config.toml
num_hidden_layers = 14
rope_fraction = 1.0
attn_scale = 0.177
optimizer = "adamw"
weight_decay = 0.038
warmup_steps = 580
decay_fraction = 0.799
decay_shape = "linear"
final_lr_fraction = 0.1
dataset = "wikipedia_en"
MLP neurons of a small language model. Each row is named by its layer, matrix (down: output weights) and neuron, and shows model dimensions 32-127. Each number is 200 + 30 x the weight over its row's rms, rounded and kept within 0 to 999.
After each neuron's rows, "fires before" lists the tokens most often just after its 100 highest values on Wikipedia text that the model never trained on.

L8.down345,255,216,168,194,238,164,185,199,196,226,207,221,211,181,152,203,221,201,249,208,243,209,195,206,182,171,211,129,200,176,253,241,188,239,184,153,182,179,194,218,164,260,208,213,200,257,179,188,169,235,222,162,187,165,216,194,202,181,217,182,217,213,226,238,167,171,227,173,184,123,177,194,163,215,184,184,242,190,248,216,249,213,234,165,239,180,211,179,176,249,187,182,197,195,158,174
fires before: " |", ";", ")", "–", "\n"

L7.down267,146,215,188,204,195,185,198,183,222,211,204,260,246,170,208,117,168,217,165,175,174,220,238,217,168,185,209,221,173,206,247,257,223,259,187,278,190,190,198,186,230,212,210,212,238,216,208,191,167,230,209,224,190,222,186,209,230,228,154,226,271,114,194,181,195,174,167,157,219,244,151,215,209,207,172,189,205,152,131,227,167,190,252,220,195,226,215,154,156,237,240,188,183,217,233,218
fires before: "1", "0", "3", "4", "2"

L10.down165,228,194,191,181,174,254,256,162,230,211,209,208,229,211,172,183,196,187,246,125,236,184,162,197,239,215,165,233,241,221,249,203,209,247,161,161,140,182,215,174,218,224,221,181,187,187,215,223,153,186,216,176,214,141,192,171,191,176,219,260,172,207,204,177,210,223,188,204,211,196,198,213,227,203,212,162,209,219,216,247,221,218,254,158,144,180,218,221,188,212,164,227,263,184,189,163
fires before: " a", " an", " in", " is", " to"

L2.down724,238,233,188,201,263,163,216,233,196,191,178,194,184,242,187,196,177,198,182,212,206,184,211,168,246,224,167,192,225,210,170,200,270,186,215,196,145,197,194,162,210,202,221,166,206,214,178,225,182,169,247,158,238,181,198,196,261,225,179,300,237,202,172,234,245,220,225,220,228,180,223,173,155,247,193,215,235,251,238,191,302,190,233,217,214,202,267,182,125,201,201,179,195,247,195,201
fires before: " ", "ow", "ox", "if"

L7.down723,243,270,192,174,183,196,204,172,235,162,245,171,219,192,191,212,134,214,180,183,234,201,211,237,195,186,254,194,182,183,232,184,128,205,181,207,210,219,189,201,190,112,207,183,142,168,175,198,179,262,232,219,196,217,209,192,184,207,201,166,212,209,221,195,230,184,222,203,199,227,199,226,222,197,201,214,227,188,156,171,150,166,243,197,222,216,193,204,289,175,199,167,247,192,240,203
fires before: " "

L11.down708,196,225,227,189,213,175,208,206,189,173,191,195,212,165,200,178,218,159,153,227,159,202,231,233,206,203,214,185,226,210,193,198,222,241,181,229,179,225,222,141,159,148,186,159,196,186,166,200,186,198,195,232,201,180,192,182,162,179,200,237,189,204,243,208,238,213,173,202,167,87,151,244,206,253,204,220,158,206,195,199,218,165,218,180,181,142,154,140,220,209,189,201,172,225,181,179
fires before: " ", " |", " (", " century"

L2.down701,204,112,200,204,136,204,209,214,213,178,187,202,185,181,196,202,196,206,209,188,198,209,140,221,207,191,190,206,194,207,237,198,193,240,190,228,223,189,194,139,174,160,186,206,203,194,195,220,204,207,188,205,189,215,209,200,265,203,239,84,253,199,225,185,241,197,152,200,220,209,177,168,202,176,209,202,210,194,203,197,203,193,222,194,228,162,233,236,218,202,194,197,200,184,203,201
fires before: " |", "–", ";", "in", ","

L8.down49,231,206,193,200,166,191,222,161,189,214,180,180,204,255,182,203,139,215,213,143,207,200,167,212,204,210,173,219,260,234,185,161,212,199,219,277,196,197,224,231,199,193,190,174,200,238,230,224,203,188,186,218,217,219,176,271,203,198,243,232,193,170,228,173,227,237,242,194,161,221,197,174,149,200,225,191,226,228,182,166,183,201,220,171,187,184,235,185,244,222,238,182,182,207,218,273
fires before: ",", ".", " |", ")", ";"

L7.down702,219,213,173,179,161,194,190,239,222,150,190,195,168,159,222,267,186,163,170,205,200,223,223,233,163,114,230,166,210,140,202,179,214,158,136,157,223,202,192,194,208,197,177,121,156,185,159,143,242,179,187,241,245,180,211,153,207,204,238,176,222,270,211,164,205,169,237,166,186,180,167,198,248,219,228,182,160,205,182,207,157,222,200,186,196,207,174,180,208,153,155,213,194,212,267,189
fires before: "2", "3", "4", "0", "1", "5"

L11.down520,261,221,203,149,223,181,143,181,227,173,173,173,222,218,215,226,213,201,206,215,223,147,203,124,182,236,214,175,171,148,197,210,229,190,210,222,208,189,230,224,206,174,166,202,217,247,206,266,279,189,176,219,206,221,217,194,192,208,127,214,193,176,196,233,187,194,175,179,222,117,192,164,196,151,164,138,172,187,201,170,198,230,203,179,189,156,201,204,226,185,204,197,160,208,210,227
fires before: "4", "6", "2", "3", "0"

L2.down468,204,125,204,196,169,192,193,208,196,182,196,197,207,201,203,203,211,191,197,196,199,206,146,209,191,196,186,191,205,202,204,206,199,185,214,223,221,199,199,215,200,186,198,191,202,189,201,201,213,215,199,196,203,197,203,193,218,196,224,67,230,203,191,206,237,201,193,201,206,199,212,195,203,203,199,196,205,189,205,207,194,197,232,196,173,145,214,205,284,204,199,202,197,174,212,201
fires before: ")", ".", ":", "–", " |", "\n"

L2.down337,181,111,187,219,202,198,190,247,192,172,216,192,202,228,204,192,244,187,208,188,171,211,167,199,201,213,149,187,193,181,179,199,203,221,208,163,233,172,192,177,210,170,190,182,182,203,203,203,198,167,216,205,199,190,225,219,182,206,273,82,185,213,196,205,231,186,227,182,245,158,203,251,193,220,192,183,192,189,174,181,212,189,205,185,206,180,231,223,221,112,193,207,203,169,254,226
fires before: "1", "3", "2", "0"

L7.down592,176,231,188,204,216,162,238,164,229,221,277,184,243,163,194,241,203,173,246,239,213,177,197,214,202,162,203,230,181,208,227,235,139,186,152,165,200,182,197,195,195,173,168,171,168,178,207,191,165,216,184,185,217,156,200,158,204,191,217,198,249,225,202,189,197,179,153,132,189,241,171,138,252,210,227,236,214,212,166,192,223,218,236,182,155,194,152,220,229,194,248,154,171,168,209,233
fires before: " ", " —;", " he"

L11.down605,190,166,198,177,214,235,176,209,190,174,210,176,194,184,213,237,186,208,185,203,169,193,211,175,192,218,193,205,224,179,223,139,212,229,182,224,198,220,215,209,233,170,158,219,186,228,208,230,184,188,233,235,216,223,168,127,190,284,240,186,244,203,286,193,209,179,223,212,155,165,136,224,180,211,205,227,191,201,196,212,200,212,131,175,198,286,202,191,190,241,184,194,184,216,156,214
fires before: "2", " of", "6", "8", "7", "3"

L11.down517,165,170,189,206,201,191,180,224,177,168,216,191,217,252,196,212,232,220,210,252,227,236,205,153,245,197,239,191,208,189,167,216,177,146,212,222,246,159,207,256,232,172,215,262,190,161,222,193,229,193,220,234,208,176,159,205,179,229,211,153,189,228,208,147,209,199,195,146,216,154,201,236,216,166,188,128,177,203,202,165,171,182,226,215,183,264,171,221,171,198,175,186,209,268,204,243
fires before: "6", "7", "8", "5", ":", "n"

L8.down210,222,205,186,187,191,236,247,209,174,207,184,208,167,193,205,173,150,231,211,202,119,214,196,258,211,243,221,227,220,148,221,202,191,173,224,242,238,191,239,266,202,169,119,160,171,227,168,185,162,171,200,177,217,204,216,157,158,192,207,147,255,121,255,216,209,249,212,213,268,133,191,198,164,218,163,202,195,221,153,195,175,243,230,235,160,215,188,201,191,195,162,184,203,213,241,191
fires before: "2", "4", "1", "3", "6", "5"

L2.down73,209,183,187,205,202,159,162,222,163,173,207,187,169,253,187,208,200,215,189,200,219,185,179,234,199,228,198,204,194,207,111,239,219,271,185,156,217,189,203,199,208,219,210,191,191,154,218,222,195,151,192,199,241,196,226,184,186,165,214,246,189,163,171,195,162,186,165,174,183,170,172,236,183,241,179,192,232,175,220,214,178,250,217,166,200,194,218,175,106,246,185,177,168,173,204,194
fires before: " ", ".", "land", "red", " L"

L5.down687,216,167,183,244,202,195,248,198,236,200,203,198,167,258,267,188,170,234,229,227,173,215,150,192,251,205,200,235,194,223,225,136,206,197,224,187,149,179,179,173,245,243,209,153,223,169,201,179,225,214,200,198,187,171,210,161,243,207,192,220,220,223,212,221,217,159,230,229,249,245,199,195,144,196,204,187,215,228,193,214,254,208,247,224,263,179,224,199,223,232,227,183,168,223,263,166
fires before: " "

L8.down651,245,189,165,207,177,218,174,164,236,196,189,206,225,191,180,222,165,186,202,196,170,226,195,248,166,220,177,169,169,169,175,187,183,208,204,203,194,189,208,320,222,216,77,181,175,232,195,187,210,216,189,186,185,187,202,200,226,187,200,239,172,179,225,214,196,210,192,179,195,94,194,198,189,220,184,145,180,205,179,166,161,181,199,232,198,225,219,240,216,217,171,276,170,161,148,203
fires before: " ", "8", "7", "9", "0", "6"

L11.down367,165,173,221,183,192,185,183,187,168,186,218,220,217,193,219,202,270,183,260,225,198,195,240,198,218,196,218,186,203,220,202,226,178,174,198,180,234,115,238,222,189,227,189,158,192,186,173,191,202,159,202,185,231,135,210,248,181,215,194,185,216,186,213,170,200,182,239,200,185,238,211,276,196,163,220,220,159,218,191,149,185,186,200,180,110,195,194,248,222,163,208,221,176,245,190,230
fires before: " a", " an", " the", " released"

L10.down315,152,161,237,176,194,222,177,188,206,237,235,195,193,204,221,195,181,205,179,161,212,189,171,220,221,184,230,176,237,210,170,226,194,225,256,207,182,246,164,224,173,201,197,193,195,227,201,210,212,182,182,187,221,224,183,220,198,176,194,147,170,200,238,188,164,156,216,255,261,184,245,177,245,220,216,164,203,192,166,243,182,187,226,211,176,201,187,196,186,240,210,263,213,259,182,173
fires before: " ", "arter", "ality"

L4.down353,189,290,178,201,217,220,204,202,173,180,210,205,208,205,216,188,188,167,200,164,197,47,153,184,181,219,192,221,196,190,244,231,197,138,164,146,214,205,93,192,189,208,208,219,191,206,200,214,199,179,213,200,177,219,198,168,246,198,220,239,240,184,183,223,201,213,197,201,210,196,206,185,204,213,218,208,207,201,186,179,210,184,221,162,203,214,232,191,243,300,182,182,216,211,202,199
fires before: "|", "-", "\""

L7.down328,188,188,195,180,195,138,234,157,229,140,232,200,215,186,183,156,179,200,206,167,229,203,212,199,222,154,205,212,176,166,196,206,164,179,201,243,190,186,197,233,188,127,215,187,157,205,185,215,199,257,218,207,172,184,243,208,204,223,172,197,202,210,221,175,222,162,206,154,157,260,153,229,249,190,218,188,228,187,200,216,201,182,242,221,196,183,208,175,233,223,246,181,149,194,164,234
fires before: " ", "|", " —;"

L10.down212,210,229,124,172,231,165,199,174,142,255,158,125,197,188,217,185,189,210,196,167,142,234,218,210,239,174,195,217,225,221,171,186,181,170,216,176,202,206,133,168,163,172,199,203,200,237,196,227,165,172,189,215,194,196,161,207,141,205,212,194,193,239,202,157,196,176,253,141,169,300,188,193,203,197,251,167,234,165,184,220,224,201,193,228,191,182,193,204,292,253,176,196,188,206,210,213
fires before: "=", "==", "C", "197", "Career"

L7.down339,209,210,212,192,141,166,210,167,202,211,228,227,189,233,236,203,226,196,220,156,201,209,218,179,233,199,173,180,206,208,208,220,206,207,205,150,185,152,241,241,174,199,195,179,158,137,186,220,195,216,150,224,212,165,155,232,161,185,214,156,223,171,168,188,239,156,145,160,204,197,201,186,258,227,189,222,212,204,192,194,214,233,216,277,197,135,203,199,167,219,185,228,204,207,214,189
fires before: " "

L7.down46,209,181,212,197,217,122,255,165,202,127,216,249,237,193,223,201,153,218,216,172,178,176,191,239,169,206,199,193,186,179,206,224,199,184,180,228,191,216,190,228,200,221,205,163,238,174,189,212,211,279,205,204,183,210,157,203,262,198,173,221,209,207,205,174,227,192,187,162,164,246,165,188,201,223,204,223,249,162,144,216,212,186,213,180,194,211,218,153,178,237,204,183,198,197,203,188
fires before: "1", "3", "0", "6", "4", "2"

L8.down540,178,192,176,183,200,225,252,210,189,159,180,193,166,204,204,172,159,221,190,222,172,191,213,236,213,186,183,197,173,189,237,209,206,189,236,232,201,197,279,276,190,177,102,186,157,209,210,194,219,163,185,188,221,186,199,190,184,252,204,184,216,171,169,217,128,212,167,218,248,121,225,216,178,270,194,206,215,216,179,192,117,227,194,238,178,217,161,204,165,159,221,210,209,204,241,204
fires before: "0", "2", "1", "3"

L2.down753,196,162,188,190,208,156,210,203,179,218,176,151,202,149,163,174,241,181,184,233,159,195,171,173,213,202,191,190,213,188,173,182,237,126,306,228,194,194,207,216,198,202,181,193,198,195,225,218,179,187,215,206,228,150,194,178,165,226,197,291,227,198,197,200,196,177,164,211,255,212,184,162,207,239,190,207,190,213,209,209,180,205,173,211,177,262,206,245,156,210,194,197,234,149,239,171
fires before: "0", "1", "2", "3", "4", " "

L10.down247,197,215,185,198,195,183,211,194,182,230,181,190,173,210,168,168,293,151,207,206,199,195,218,217,210,172,188,167,205,166,227,169,203,203,197,172,232,151,193,227,219,196,172,207,166,204,231,177,156,216,144,201,145,191,203,178,172,213,162,151,176,238,188,199,183,223,196,225,219,377,222,210,198,182,215,176,160,192,233,230,151,235,219,237,146,167,193,223,244,206,216,206,211,231,174,222
fires before: " ", "0", "8", "6", "7", "9"

L10.down79,226,254,219,213,233,211,218,201,199,212,208,199,196,212,179,216,207,198,221,207,169,194,251,183,178,154,279,190,181,187,198,211,159,189,178,144,240,153,191,150,197,216,155,198,239,176,198,168,155,140,182,181,227,221,237,194,236,144,205,149,177,215,230,205,191,212,231,233,212,319,152,232,213,163,182,226,199,211,181,155,198,201,205,223,202,185,168,246,195,215,188,110,240,225,197,234
fires before: " ", "9", "8", "7"

L7.down654,232,184,223,192,202,166,238,189,216,96,243,237,235,196,198,176,167,183,219,198,215,179,191,214,178,150,200,165,205,171,211,221,233,172,182,240,200,228,195,219,229,198,213,158,195,194,187,218,201,275,224,212,158,181,197,187,223,218,177,201,211,180,207,212,215,184,178,121,185,275,177,184,242,223,201,233,219,222,159,181,190,183,239,196,193,210,244,176,196,208,236,157,173,218,198,198
fires before: "2", "4", "6", "1", "3", "0"

L7.down192,200,210,211,231,210,193,191,218,203,169,229,194,155,256,193,194,239,221,170,215,153,234,209,195,204,181,210,175,195,199,196,185,189,183,229,310,212,215,211,161,181,156,247,192,204,182,208,191,167,321,222,242,227,147,155,225,186,179,196,204,218,226,212,170,214,184,228,191,208,300,172,211,216,220,209,212,185,183,166,210,205,184,233,184,178,200,196,197,220,209,277,220,185,204,206,215
fires before: " |", " ", " |\n"

L7.down272,191,201,207,215,157,143,194,242,246,218,166,141,198,200,182,213,202,210,187,158,217,212,231,192,158,221,135,219,181,185,205,200,127,182,198,156,186,180,207,157,164,204,222,196,211,226,223,216,224,160,216,163,210,169,185,248,142,211,205,181,167,175,186,203,188,219,139,186,141,170,207,227,209,175,214,179,184,189,233,266,143,207,170,188,182,174,222,240,189,205,192,208,225,223,209,178
fires before: " ", "es", "|", "le"

L11.down617,131,191,214,187,217,178,216,190,246,188,188,201,209,235,210,157,238,212,192,220,199,220,222,256,198,201,212,214,247,190,213,160,149,208,206,178,182,206,206,183,173,157,190,272,191,229,219,205,195,176,208,188,183,196,220,206,135,202,207,180,131,226,187,145,171,226,213,245,228,119,243,200,192,221,218,194,236,113,158,188,196,220,130,206,230,250,176,237,221,231,202,259,215,182,230,190
fires before: "|", "|---|---|---|---", "2", "uk"

L4.down151,174,305,196,224,193,239,180,201,198,153,190,243,208,212,214,183,173,191,226,139,192,73,172,174,196,200,192,247,213,203,213,185,199,152,162,156,186,177,155,190,185,190,221,230,201,196,217,217,208,221,201,173,165,199,219,188,260,206,166,205,231,184,173,245,202,213,144,206,211,200,213,184,176,194,206,224,190,145,202,178,189,212,261,172,208,242,188,193,255,255,165,195,170,175,231,216
fires before: "|", "-", "|---|---|---|---|\n", "|---|---|---|---", " The", "\""

L2.down356,204,156,213,177,147,211,181,198,192,169,201,189,224,196,201,208,199,200,190,214,180,209,154,210,172,201,190,183,196,184,221,204,192,204,216,223,218,202,193,184,197,175,194,211,190,202,195,212,199,194,204,201,204,209,206,215,219,174,218,41,230,209,192,214,232,204,162,218,199,186,229,159,215,199,200,193,199,192,203,182,204,203,223,210,196,180,282,214,289,215,184,218,194,162,213,201
fires before: " |", "–", ".", ";"

L10.down218,198,220,227,189,161,125,195,238,138,212,234,135,227,196,187,187,232,169,199,207,168,209,226,143,193,157,194,252,171,182,193,164,219,191,188,206,185,112,177,171,165,224,225,217,210,255,184,191,257,174,175,186,234,190,251,218,204,164,225,194,214,176,212,175,224,168,216,173,192,246,229,203,205,207,185,174,205,204,238,241,244,151,177,212,182,148,182,237,234,175,202,207,246,236,208,221
fires before: " a", "ific", " an", "=", "ist", "ing"

L7.down560,165,220,210,204,187,212,198,177,213,203,198,215,201,232,214,159,174,200,174,199,182,233,261,191,171,205,199,214,192,242,185,229,251,213,243,298,200,201,191,200,248,224,224,164,231,213,250,183,201,235,216,230,201,204,190,234,214,189,199,241,267,143,189,238,163,173,195,161,194,225,166,211,199,190,200,209,206,189,164,237,151,198,229,220,218,207,245,201,191,206,235,193,187,215,237,234
fires before: "4", "2", "0", "3", "6", "1"

L10.down610,182,191,147,210,163,189,181,183,231,196,166,185,241,152,185,200,195,183,204,187,141,230,158,202,181,214,211,242,232,196,205,190,163,183,181,192,159,164,140,205,170,255,218,271,177,224,193,135,227,186,201,196,225,155,196,255,170,235,216,212,175,203,158,212,180,169,184,169,230,125,224,177,212,195,211,237,200,229,183,190,222,196,177,200,192,231,218,169,188,169,186,228,188,190,193,177
fires before: " ", " was"

L10.down256,206,231,219,153,218,202,232,210,153,186,236,187,156,208,197,248,235,181,223,212,244,226,209,137,188,250,228,186,198,174,186,223,221,205,208,160,224,262,197,234,214,209,226,248,173,212,216,196,226,182,147,230,207,175,195,276,168,181,179,185,231,190,189,231,163,226,153,144,205,198,218,241,161,270,230,237,176,273,215,249,197,173,180,174,206,232,148,174,175,196,184,191,201,202,232,208
fires before: " |", ";", "\n", ".", ","

L8.down751,221,232,182,215,233,188,189,190,182,182,226,164,183,210,147,228,141,170,216,183,213,215,198,188,228,226,178,215,196,206,195,190,152,211,201,220,222,191,215,161,162,167,281,156,228,210,197,199,189,146,177,215,224,173,194,210,167,223,159,148,240,225,207,223,167,218,234,212,208,233,212,217,194,224,179,173,229,208,204,149,198,172,198,231,147,200,140,209,201,178,169,197,183,167,161,214
fires before: "|", "==", "In"

L11.down160,190,169,219,159,192,185,192,225,181,199,221,225,228,213,201,252,254,196,195,213,213,198,175,152,212,199,188,160,261,276,213,171,211,215,238,152,213,230,177,218,177,222,221,234,240,198,174,192,204,234,184,194,271,238,236,258,178,209,174,159,189,177,212,184,203,182,232,211,155,130,193,176,237,249,209,186,206,251,195,209,258,219,235,215,227,163,179,227,221,276,190,248,180,181,193,143
fires before: " ", "ards", " |"

L4.down759,234,247,208,192,206,219,236,212,202,160,180,210,228,195,201,188,204,214,210,188,232,129,151,212,217,232,211,217,203,186,222,184,195,172,157,189,208,216,97,198,206,193,198,185,162,201,195,218,191,235,232,229,162,217,161,127,271,198,176,262,224,213,196,219,202,227,205,178,198,175,199,163,197,214,192,209,190,186,209,193,199,204,241,194,174,201,240,157,255,250,161,200,203,215,255,167
fires before: "-", "\"", " ", "|", "202"

L7.down251,216,166,222,219,209,178,245,183,197,168,225,229,233,207,232,167,195,184,153,207,151,189,197,197,170,154,197,192,181,162,221,184,269,186,233,293,182,207,214,202,201,213,226,169,230,173,216,218,169,309,203,211,209,149,221,214,197,202,130,187,205,177,230,178,225,172,188,149,207,245,136,227,188,215,211,214,218,187,140,213,200,185,226,187,187,205,198,195,214,198,239,191,162,228,174,233
fires before: "2", "4", "6", "3", "1", "5"

L2.down623,235,135,193,226,160,150,194,169,183,180,192,176,222,175,210,215,275,227,204,247,207,228,208,223,242,186,184,202,217,216,206,204,240,164,195,232,166,198,188,241,171,213,189,184,173,160,208,162,188,194,197,198,211,195,188,202,195,259,267,230,274,230,217,226,206,194,198,204,251,207,169,186,178,211,194,206,179,247,202,211,202,255,206,197,202,255,271,184,180,170,210,156,266,153,228,201
fires before: "0", "4", "2", "1", "3", "5"

L5.down31,181,236,153,246,183,208,160,202,203,137,202,162,228,187,174,227,149,186,242,200,211,168,204,179,94,191,209,192,207,185,226,208,168,200,181,207,203,207,166,199,205,229,215,158,185,209,215,187,195,221,201,211,171,188,210,196,203,183,204,208,220,163,240,186,232,156,185,164,204,263,190,186,205,166,205,244,209,213,218,228,189,220,233,164,166,161,240,137,173,235,191,208,204,207,207,181
fires before: "-", "0", "2", "3", "4"

L7.down735,217,195,198,178,198,231,188,178,221,130,191,248,222,223,198,164,172,201,199,197,205,203,206,210,146,191,207,219,208,190,178,221,258,187,196,284,179,195,162,205,246,191,249,196,271,229,217,202,174,234,198,209,176,194,151,178,217,177,170,213,245,160,202,202,204,213,187,175,171,232,165,186,185,184,199,235,173,205,164,207,179,217,231,179,200,220,219,215,176,209,191,176,163,219,226,207
fires before: "2", "1", "4", "3", "0", "6"

L2.down15,191,138,197,212,156,212,193,199,210,184,206,202,208,222,204,188,195,196,189,205,179,188,169,190,189,210,182,183,207,203,212,200,193,192,216,218,214,207,197,216,179,172,216,203,186,192,204,200,186,215,202,211,203,203,203,194,185,191,222,51,230,209,200,191,252,190,204,213,203,192,229,189,212,190,211,191,207,191,205,195,182,197,230,201,182,160,210,194,297,212,191,196,188,177,218,204
fires before: " |", ")", ";", "–", ".", ","

L7.down534,229,238,247,165,171,173,181,193,199,157,219,277,263,233,179,187,197,190,202,218,215,177,191,186,182,202,189,250,210,191,181,193,239,202,196,270,146,229,171,150,249,172,236,246,224,217,229,231,221,215,213,202,140,172,195,217,189,198,155,261,249,168,192,203,177,210,192,179,161,194,186,196,159,182,250,236,197,212,210,240,182,189,235,185,213,232,196,208,173,200,206,183,158,212,253,247
fires before: " |", ";", ".", " |\n"

L2.down705,223,162,237,264,214,206,212,284,206,225,194,213,211,229,191,172,285,206,212,199,172,230,183,209,167,155,187,175,182,198,180,197,220,193,196,141,222,211,187,211,244,167,190,211,177,183,239,229,175,207,217,200,208,185,222,185,191,197,253,104,245,203,180,178,227,197,220,172,275,188,194,223,212,220,209,217,225,183,182,175,221,205,238,181,224,187,196,156,250,147,185,189,212,194,257,184
fires before: "1", "5", "0", "2", "3"

L2.down605,210,104,204,210,122,189,206,206,202,205,192,198,193,173,195,203,206,203,196,185,199,201,166,203,192,200,211,201,201,208,213,192,215,211,194,236,219,188,189,192,179,135,199,192,219,202,193,208,187,201,197,198,191,200,205,207,245,197,236,74,240,189,209,200,250,198,176,193,212,210,216,195,201,178,205,195,184,200,198,197,194,198,197,203,216,183,205,220,257,167,194,203,204,180,217,205
fires before: " |", ";", ".", "–"

L4.down617,186,268,216,232,193,202,207,219,222,239,198,221,222,214,208,146,215,152,209,245,194,149,160,221,184,189,201,234,194,163,199,183,205,215,167,200,207,197,142,202,170,241,197,269,166,203,196,205,164,176,228,184,191,230,169,201,199,217,196,161,285,206,186,220,186,203,200,207,193,184,188,208,213,261,185,200,150,215,212,158,202,198,323,164,184,178,181,198,232,222,178,192,212,185,216,197
fires before: "|", "an", "|---|---|---|---|\n"

L4.down680,218,222,206,234,235,204,177,201,185,251,205,197,202,209,197,212,188,194,195,155,125,140,167,201,187,208,188,205,188,181,198,256,148,207,174,225,215,213,120,194,220,223,157,233,184,197,199,208,163,134,206,199,196,211,197,170,211,198,203,218,199,200,160,216,143,202,250,269,198,206,206,207,197,184,200,148,231,202,198,208,214,189,175,181,174,195,225,194,179,270,206,193,200,199,165,197
fires before: "0", "2", "9", "8", "4", "3"

L2.down187,197,173,207,190,176,206,187,179,219,183,197,208,207,211,214,212,206,189,196,215,185,204,185,197,197,201,183,193,208,189,196,213,188,189,211,184,224,212,206,196,208,164,220,191,199,195,195,209,208,180,199,203,197,216,204,211,187,142,204,40,249,204,201,187,225,203,219,192,196,186,181,184,203,215,187,203,194,183,196,203,194,204,239,205,178,164,246,219,305,197,204,200,191,160,213,192
fires before: " |", ";", ",", ".", ":", ")"

L7.down597,174,181,212,186,216,215,224,175,205,203,194,183,201,164,211,207,175,252,196,259,233,211,214,239,158,218,226,243,201,215,209,219,320,248,178,212,176,211,203,158,203,232,275,223,195,240,201,201,181,84,228,222,192,179,209,172,243,145,173,214,193,185,187,234,200,184,236,209,175,131,184,208,207,157,198,206,174,204,239,180,212,190,239,168,179,248,201,252,172,208,127,234,206,220,194,173
fires before: " as", " to", " on", "ed", " in", "s"

L2.down397,197,131,197,214,143,211,186,212,186,175,199,207,238,219,197,193,202,197,197,191,202,202,164,201,182,198,186,195,204,191,205,203,197,190,214,242,219,193,191,212,186,152,200,198,209,204,195,202,198,222,202,184,191,200,205,209,208,171,232,61,226,188,194,203,218,196,184,212,203,204,171,147,205,195,201,203,198,193,207,187,209,191,228,200,193,174,271,198,294,204,185,193,189,191,207,206
fires before: " |", " |\n", ";", ".", "–", "I"

L7.down595,169,194,170,214,232,205,196,190,230,223,223,183,186,246,235,155,157,204,122,212,135,170,234,167,192,183,177,245,205,190,186,224,265,255,199,290,184,213,159,170,215,198,208,139,255,156,183,205,178,273,205,223,184,231,165,201,214,220,170,223,199,174,208,216,174,180,182,176,200,253,174,243,191,168,167,175,211,194,162,267,169,130,207,180,210,169,198,205,175,182,200,165,184,203,201,224
fires before: "1", "0", "2", "4", "3", "5"

L5.down197,209,202,170,158,203,202,224,232,196,162,171,157,232,185,213,215,187,239,172,197,200,216,154,192,151,186,298,230,182,181,185,150,207,211,197,221,223,202,210,176,179,190,243,189,181,200,215,218,254,207,207,200,190,191,192,217,235,212,148,190,159,204,245,136,231,168,170,191,189,121,207,168,191,165,193,191,213,270,186,167,191,236,222,173,243,283,243,191,150,178,225,238,209,200,164,189
fires before: "1", "2", "6", "7", "5", "4"

L10.down72,160,154,176,201,179,225,211,269,180,192,191,150,196,232,188,189,208,185,202,221,216,206,198,184,218,175,199,200,206,214,221,184,187,226,204,240,239,175,246,235,185,173,174,157,131,262,192,223,204,191,201,175,189,193,187,202,140,212,182,208,194,201,212,203,197,242,197,178,204,21,256,246,213,231,223,182,213,183,171,213,176,214,164,223,176,168,212,193,216,182,201,224,234,212,242,212
fires before: " ", " |", " was"